Weights of a small transformer language model: 483M tokens.
MLP neurons of a small language model. Each row is named by its layer, matrix (up: input weights) and neuron, and shows model dimensions 128-223. Each number is 128 + 24 x the weight over its row's rms, rounded and kept within 0 to 255.
Before each neuron's rows, "fires in" lists the words (lower case) most often at its 100 highest values on Wikipedia text that the model never trained on. A number after a token or word is its count.

fires in: "trail" 26, "road" 17, "cab" 7
L3.up611 [117 147 112 104 151  68  99 132 158 141 142 138 134 152 140 102 122 133 156 120 116 140 137 126 134 114 130 118 153 103  69 155 104 112 111 161 176 115 152 119 159  92 147 154 113 132 132 129  91 134  90 176 103 164 157 122 135 157 161 125 119 112 121 184 138 117 132  72 136 132 110 116 111 145 139 136 123 139 187 141 167 131  75 108 162 124 132 167 105 146 134 103 132 118 137 148]

fires in: "both" 26, "age" 21, "had" 4, "living" 4
L8.up346 [144 133 148 154  89 138 167 139 126 123 126 138 131 118 124 151 140 140 140 144 140 100 122 124 141 147  96 149 153 112  85 126 114  82  87 139 144 112 127 133 118 134 152 126 128  99 111  99 154 137 132 137 104 136 104 116 182 134 132 123 140 144 116 111 185 130 133 163 162 131 130 117 145 155 124  85 110 108 108 127 114 106 154 197 140 147 114 141 113 127 174 122 130 129 109 127]

fires in: "championships" 19, "squadron" 13, "website" 13, "squadrons" 6, "games" 4
L2.up357 [130 156 111 142 147 135 128 126 128 110 119 154 116 169 103 134 133 131 157 149 161 149 142 101 121 116 155 153  96 147 100 107 152 148  79 106 133 131  71 117 141 112 102 118 131 133 107 101 163 115 125 142  97 107 164 154 151 103 117  95 125 141 114 112 142 120 112 145 113 117 145 115 164  94  96 122 135 131 100 111 130 127 138 136 117 145 154 125 128 136 129 136 111 115 109 112]

fires in: "that" 31, "this" 25
L2.up609 [158 126 108 137  76  98 123 134 149 140 150 168 158 148 111 127 143 158 127 117  85 151 158 140 145 118 151 156 101 127 117 125  80  94 137 105 163 136 111 110 138  78 141 140 139 139  90 133 101 152 119  78 129 137 135 158 102 154 158 161 105 108  94 139 137 123 150 100  64  70 141  86 141  91 178 123 141 121 121 148 161 132 133 146 131 127 119 113  71 163 139 110 138  83 128  97]

fires in: "who" 69, "than" 4
L2.up519 [126 143 110  80 167 120 112 135 112  93 100 117  90 134 102 106 133 137 150 125 134 119 138 131 151 143 141 126  96  95 126  81 104 118 145 147 130 178 142 139 173 125 120 139 147 171 162 148  86 138 110 137 123 108 117 129 121 182 109 165 128 138 127 118 123 111 164 136 158 119 148 125 120 154  73  94 166 126 131 153 124 144 144  87 145  99 108 134 155 159 111  91 149 112 175 123]

fires in: "between" 38, "his" 24, "both" 13, "their" 4
L5.up406 [111 164 114 181 132 103 149 120 137 121 122 153 152 148 133 149 159 109 132 142 159 154 140 130 145 110  73 154 124 108 114 166 129 115 112 124 136 113  69 114 170 108  98 162 136 182 113 138 124 127 104 106 129 117 116 121 104 124 118 141 133 120 104 109 142 110 156 102  68 132 152 109 131 110 137 158 156 154 153 147 105  75 154 130 133 120 143 112 155 181 113 127 117 113 111 117]

fires in: "number" 15, "website" 11, "family" 11, "left" 6, "industry" 5, "company" 4
L8.up55 [154 124 129 149 163 171 183  98 137 123 106 154 136 142 141 130 130 104 166 157  90 131 141 121 112 134 142 144 161 105 107 144 157 138  86  99  98 102 119 118 131 124 123 140 112 124 153 119 155 143  89 118  96 168 148 136 147 109 105 130 128 194 194 103 125 126 121 115 152  99 130 120  79 126 166 158 171 129  97 153  96 139 141 152 153 146 143 127 141 129  78 163 142 110 130 148]

fires in: "that" 17, "there" 11, "stated" 7, "said" 7, "embassy" 6, "example" 4
L2.up283 [116 135 124 136 157 149 141 105 148 111 102  99 153 199 122 132 157 163 123 153 132 110 182 146 140 164 137 120 133 173 108 148 129 129 139 158 114 138 126 159 156 116 124 102 125 136  92 138 120 111 161 105  84 102  94 102 124 164 106 113 124 121 128 133 165 144 125 149 115 127 158  86 144 149 111 150 154 151 156 135 163 113 100 101 163 117 167 120 138 122 101 123 131 106 130  83]